Weights of a small transformer language model.
Size: MLP 512 SwiGLU, vocabulary 4096.
Architecture: RMSNorm before each block, rotary positions, biases on query, key and value, untied embeddings.
Training: a variant of Adam for these matrices, 142M tokens, 8667 steps.
MLP neurons of a small language model. Each row is named by its layer, matrix (gate and up: input weights) and neuron, and shows model dimensions 0-191. Each number is 500 + 25 x the weight over its row's rms, rounded and kept within 0 to 999. Numbers have three digits each. A neuron's up and down rows have the sign that makes its largest values positive.
After each neuron's rows, "fires after" lists the tokens most often just before its 100 highest values on Wikipedia text that the model never trained on.

L10.gate97:470503483530467505503485495523483562550520457526505509529523483468519513489509520530496483499501494496482522500519535494492475558507543523510509517506495524501452505474478499509521538478497486478510489479507550475473470481514529542449460475521483496451503485514508463479503473483487485541510499523519565490525512506507454508463501552478484524467490501492517518445487520513520511491509490528514485529529459522513504538514503482486461541505542523549513518490548539483448501465446501476518500483531519474462489497494471489470493470482497489502503466533507542502521496510542519473
L10.up97:515519497535496518488455484489511484487525502492518526493507519476487508530506508513467481487521464495478542506530502497488501543509522561532470511482515575511476521522492517462519513501476485437508508516515491476508515546483505514499474477490533499497489454525522496513493503513460525520482526489488532538521500482485461496511466472469496500466498516452531485467541523474493508493519567493563515504493458518491488474492458506493523472517519507533487483469482520476530536509459483539475477506521545534494461542485493458444500484481473527525502528505482489558479484508488546517
fires after: " in", " on", " of"

L8.gate258:492516507514477556488526465522510521486502483506545496505486499509522501485506480475470498551493482476440522519474469515480500486479488501472521460494505492473531515527504517518487489536460489493526505438518476509497465484489533465505497496457494498489438461493512526479455485502507477433497516505480530505520489521515466488493472526468472488527534484516488464537517545515501490487485518502483479517529433523517478520494485478527486494499507491467547525438513468498491518481457466518482517447496505485490486518458485472512505482516475502463518440486442510534460524498502468506
L8.up258:550420487536482517483508504546485488501499531523437507484517542498516504516480500533485529525518496502511462502474515509504487520513481534497517480484507500511489529497472487504493448513480492469479488431507509528505516473517541491480478459495527484520532465547479548494541517511516455460507506492474516542444490545436502495482542464506468478492501432522541481514485477467491497523486494485515532472502461475519510540479517536485473475460474492495492508490482482509520518496469492508512498492500534515541484506481500486475510478492525518519503512533501462535495513511511545507
fires after: "\n", "P", "E", "A", "M", "C"

L8.gate129:488513520519488477498518494497498501506518472512510462505515464520519496493499515450507496510454497442488507454479525527500509510494502460481550465525476475487547447526536525484529493471526494509489547491546487454477480474537547532486527527521519476487502513524530479455501488528503457504474515503477500475519494504502474482465508525511473502531512513527518475463522516483546475491460497533561523540491522494518457513498501527466496513455502501489512517456505472498522477490508554485484488493483482497462452477481449487517512481526553525506526508535517507484481514493518438484
L8.up129:519480462473450473492508473496504537501508459506483530539512478523483501511515492542492515483503481532503482479493515500473520506474509520483484541484494541518511491501464492482482495498510536483486454541472461540507498475501496458507501530524473486492525497487470538505490516499489486446506528496481482504510482528452485461509487477492497474529501514509561433520526512522529528507473499481481511495505463498498478504500496543494491501504527488469474532433482471508516484532496558516448483479497502478556524473472467501494480518501525517525462474512551468522506571508502526565
fires after: "\n", " the"

L7.gate345:518486505501469497478490458492497464494503538495536486502472518500474496501500509537492508536527472514521514501481486501509423566517475473518470505463513557541490550477508492489535506512506492453428467472481481487476542509510507504481520501540476520468507547516490495483491550469501526480484483485550513476496578498483545482515465512508514532472501457506500484513497506516486486507497482519464484498503457498482541525456489534490496538531477518497510508496530497540487487481500553514510511548491495494500473525487504516467514450494522462490493493509499523506523502519466546515
L7.up345:450504528520469490523501509489529487501489498493494513538513466471503459478472531518518490491462524467487473496544497486505498542496502477493527546503502495513502497497524476472516536487499514494524497543484497506526522487504484481498492481532517490463516510507526494479510494508477461492529502509487461477505491462461439497517508433470541519508522477481515505549472479532477495507530542494510546523493506466490543503458495461500454460483576498503492476488481519529560508522464492527519557501525522463510547525545503478503531489478469474538474505498480515491537524496545477518
fires after: " d", " D", " L", " (", " l"

L8.gate2:493484477477469500526546513490513504530514528529521522530474476512504550480529504541538469473506489509468479495520497456484478553449540517494530470498501463517483514524528494502520472500500504488486501508513486479465493481509538498462486506561513554526506462486460504476461518478515487461525468506496483538541506507473503473471487463513477541501529504483462486523437532498510544501537518503512483489507500507488486515537518499508487488506585476495514526459504474493500466488462503506456544519552497505503495524497491453455506486513513515459489483506485506500502539524481517468
L8.up2:487471473500476495532493542538534499543483493448521522483464501528500543487487479567534524493495509531456489529521505464466510514520515497527530511493473489495527507489485520483533486493474509508520472479483518517478483501521496502481523473455501541508505518507499498507460488499516493535451525487524503549507527545531491526493540468476497501516493531495502512493458495519512520493484508497490504506520500517441501511498491462506470537570477530477468496460546502541491522474528454519542542457498495475463464511542458471536491497468479523520503517490504507532462480472528520530
fires after: "\n", " \"", "==", " (", "-", "″"

L7.gate113:454486556488524494483520479519493505524482472451504523499509513514517505486537501537516515506506488517479540505514482539484520493477494452460520537441490482503490520493505487466532479499472506532463507484493464565466519472496539509473485495495479526483465491515525488477494477491519506501462464499491517521470478490519462454512481475474525521448545513464482527502525495525484538502486513494519499479510438533516473552519495471502533553516520519501494528489501471533473453516467524502559466524472486521492502467512462486483482477517469470502497480497524544512495508551481523504
L7.up113:506491473550499548473480522547536459552499506500502512518496545469528557431509484509516501519515520456490486503467503517486526488501466489515436503505465499495567520515510498502558516493513479518545492482525500479511499524477498484495510525469507488491523472549502453541500486521510487502512509526503478462517503541481475522499510467457503507540431484545473487494491516478552478504500496527513518525464489508492531516498486515503506523506480447513480507490486504479506491505479491521499539520512532486455522498514521501503544511479483516513516469502525483517475572473515486481
fires after: " (", " un", " \"", "-", "\n"

L7.gate35:477525476536463533542527482485539501456471523503519492523497532502496443491503477485521474503505495506458493547492454535534519497490541475482483472530515535503510494501521468525511528523476481551540489461484457475545520501497514496456522514502529452480459468446494516478498536477539500492539503494533502494472492477472489536519457489495530463518492487528493451503464483508496468524531487511462506533489500509526465519525504484517508522506458524511531525484499495511457480495547511524530486521486545483472471516523488499508503476484471498527540458498525512488522481518464468518
L7.up35:510517482508476468512537488455519448521486529491507494565488526521472480497530542510508482468549519453484489508508509494527491554488477552493474546504502544490476475496505458505546540479480479455499525544524466529522487527540495549495497491545510555494485538540533477530472539434474491486465433495482521475506504490530470511490489522443495502498502500515508511481488498527459471465493520496500525510492493490467521508495468509508492484525499500502474553492489490504499488489499528528508517515475488528511500510505492475505496510489488472504482497495511500479513555446504521518
fires after: " C", "|", " L", " l", "-", "ey"

L7.gate73:473513498503483482477521470560506508493523533531495515527555495470503476461468463513505473505472525537490489507522479455501526497470469530471500473476502527486545502475514462536477496485485500512486500470504488496528495496484475466459498542535461488538496503502498499486477463477497556531555522535471532521483537521507459541495528484453517463461561508496491454486515543518520461487495515531486486496532507494495510524472497509521526494520510483474504550501537463508506460509468508516419507511484512498501482522521496507509494482525515483531522456510465520487486500485490465506
L7.up73:466493508490449515514512508484518470540541518483491513511484513448457521487530509547509447486483492514459523566493469491470526481481508500493516536498489541515508525528555486511485500535443514519506518495453459506509523499475520538483468515485531494485450503473502495476486485446522521517448524507488517507525512487517515483507467465436527505510505538452463476498530488512463540507497536491488512524512498485509466538516516493510473497522503484509516509448508495525541431498486475533517481521490524493495530509481505512491510496499480478545487494491505504529493553509524518532
fires after: "\n", "-", "==", "|", " "

L7.gate501:482473526474479541508499492523454482509496454489520528525510472490475523505519503534487512535465520490512529531507466489518542500459481490511531473427516480498476535497529465524516518525510458434485530518463448508530521459487534552479524531493512495506539534483486532502537490546524510490507512489500525530486527480478461464517485461451501487483490487480455491525518482521534515508503499505543492496537482489486489483513516446527520510498504515548516469483468450521505470494503518512493513475472508494492470502478469479529524537497472470526528500471505525474471528510491507513
L7.up501:548534496500496541494466518441505497488510513491510529497455512509508472524505479494523458505477504471518524513531497503485516518487507553507461545509463490532527506533534507523522510516514468464502530501522476498453498465481509523491446456462499540486537501506507536501466538475510479496493522495474477506533488514505528462473551490519481519505480520511487537465520554470490518490526436458466526497487492506524482466497507459506468490524509497472444480482495555479506544492510471486527517481457524507470506503489488525478515523470476468493502479510503500492510517444469462518
fires after: " \"", "-", " (", "—", " re", " opp"

L7.gate125:477529510498490526458475499480524512518504486448484522504516494495506472456487485500467511515511495496462487518500483479523523514501505486479521485544524559475540510558485455554533528496493472465477509523537491546469535489525531479491501483498473519531477482492534483492548461468498482454506521523514533519495463506526480473458474489498517502544460536518491500475499547561498492471514534509459489507519500463505508492506473458484491542517533474507504497509505493481492494470492481559469470499476481530457513545493478516501523498522531476530539498498495533495558480488486508517
L7.up125:488510513535453508529519441450528512451483488490509489507501513479498502492491477540524504495511504493496490532468509450486527536474508488512493505533494557496505527559511508503531519549473478505487469489520491531487504486467479480506514516533530525483516496483500471483480477476483458496485495551552478532479502499528493509483467452509498502522523467491473478542497477548478509509459522515510482443507512505492464525513505513476497539475499528507505521489544499516493477516505510582527497516410479472455497500495481483514536506497488481489531495503463485508490552485512515515
fires after: " C", " H", " \"", "-", " ("

L8.gate256:512477574501485525511494444502495478501503515482481500504466509486520507508483501542511506525461561462512498534469512513527482487501527479491473512538507517504502485453521457523531504476472476482486491516577534469519474463487506465509511496513524499505466500536499463469500516501484434539526478491520515468482543451483541500476461537514522465513481498514485523538483484528506478491477513516507485511535538461516520525514488507517485509478503522486531473494483495549485457489473490521481518508453500488516486516459499491487479459536483507481522494524440496489501522490540450491
L8.up256:491484537479499512469541481509489474525477515495501532519478526512544526479491545500540475476529497485503514483480506487487492558455527473532508508483467506487544502515484500458535507469506455501509527511515473454476479521521517477509480499486540510487527495490514479533463504490495483494519474519485464477479530468506497491512473504514470495519494503480513487495492481492504492504482549503523511501499508485491538473535500508523525523503544501501469500499479512509494442541449551493468474512472545491490488548511514473531535509517436478586453516512513475474491578466524511490
fires after: " v", " L", " l", " P", " d"

L10.gate25:505540497528530466521495489469511484513503528528491510554478490498465437477503472517530504502455489510491518534504475521513504516503510539505474501513461525523499498514496506522501452501497532416507474510457532472469503463516511495511495512491477545494494498539472524460470503513501475477472517492474506489502557466506467495503522520490475476511483535562471506474481518509515506505505520475486491510524500517555501508494454474500512495523534439514513523464522498571495461464496472467518472486479506520512491523522521448504453481488504481542458490500447481490506515481519483486
L10.up25:449528504498496531452493493454536500523519487496523482470425481560540491475543528506487492502514536482475462462455525497504538541493462525477486509491531533489526475526462493529477468535502471456503491515463484507505523469505510465496490469538510495507463493459494512482492481501502509498496452461487488498503472488500505534489468520461490482491486515475489541487476469482512513495491492496542501511555540508498533511517494533526481508517521491478484512515475522520489493532461453531503461519512514516503496477530519475505462525501536527496493498554507459494471536457475516527
fires after: " in", "-", "|", "–", "In", " ("

L10.gate417:482466492523518525510512474470504524506509493498495522504502431498525426488539494495530495543494490540448530516494500505529469540482483519560528489471485529491489511532496506499542530537469495513512503466540513484515506477496484466477546522510507515498523462476501526495540522517472486471494454512503529446504456491504495522497483543489496467515483495526472465475467524485529501468487454557472526500550484509526504520491514537496505503511522518501481451437485473501524449474538500504510510486473520504478501495476482491476473497533467487447502469521488470498492521489486500512
L10.up417:476518524469481547545536506488508512495510496517514486524479523461513509501498488515499455533476513499488499496541506469553503506476542491497500496483504500486498536439459444476495505500461462485485504472507449454534496501499538483506558468484493509489497500515491510509475531504492488513493457490538504477491520491527470505488494442447522492481495522508493506481463515529505495495539511517505500521500469457443454486455524449511487492532547500483488547471488479551494480464473519513527513495534525535499509468549473475516451516476489480521481484528483501546512534498494506509
fires after: "-", " (", " c", " un", "|", " f"

L10.gate135:478570495516508510482511500497446472550490517501525487512481518492482465502495449511494522489465521525440489507542494514484537505492504462491483484533518566511502485500531476491524522505473507510535467528505505533502501520521505505504504526506490501506495491479512464448495470475467474501485448497525513528523556500516489527478486507493498523537601504504531490468513496517518518493483525476510475510502477506530520509527471483470497534508549531511501526509501455504488442499464513552493466479515475552501488489502488482487500505517481506508478493524465546548507503518467525461
L10.up135:499542543499483500482541530456487454501527503460494538497439477536497456483525502502505499500478517490459507495504497502502501517482508497517491510514530501504519498478501513473531516488504483479502449532502522490500496491506476485553499491496523508517500527471503475481459489485495506490477480482473465570448522505506520494482477474485458559478521510500528510509486518505516558514430518463538479533482513490509553533526503488497433551508521517472491489507502529489496519498519468566489485508520500528500505561472480500481572518514515508511476491480482463508510522495488538494
fires after: " (", "–", " in", " the", " of", "-"

L7.gate400:481506518526497530528501492504484495495507530518478528497467509496497470506524487482514479538513492498459498501532495508491507512478506471462536517469517522496522491493524519529542499508517489477506506488486457434488525451456516505482517528519487437473495508482496513513462500461507523472495505519515475517533515503558496498488492515412501503510519482499474512486525505522524514503462530475443484526516517466488436512524504472498568461505546510550531509508549473479515476494473469523515485499533485493500490499483448495542530496533468459525517455483501506495464544508487500470
L7.up400:477502509515473474492508479497522521557491531502450511500545557539500483509484541535500482524514474497460507473518497442518497489479497504481514452470490508485497473465522505486472448507470466452516480480501522461530495490499544528481521521518473475500457491543510483558502526510502508519509508511493520495518529490480504498481554503521516492518505522464494526503521504486547508500498506466492506552465481503524489511502528510492467457511510550519424531461524527531533483461483515527525532497532510495505458463487489502518509527550484498524522526492505521521499513462466529485
fires after: " (", " ", "-", " L", " g", " sp"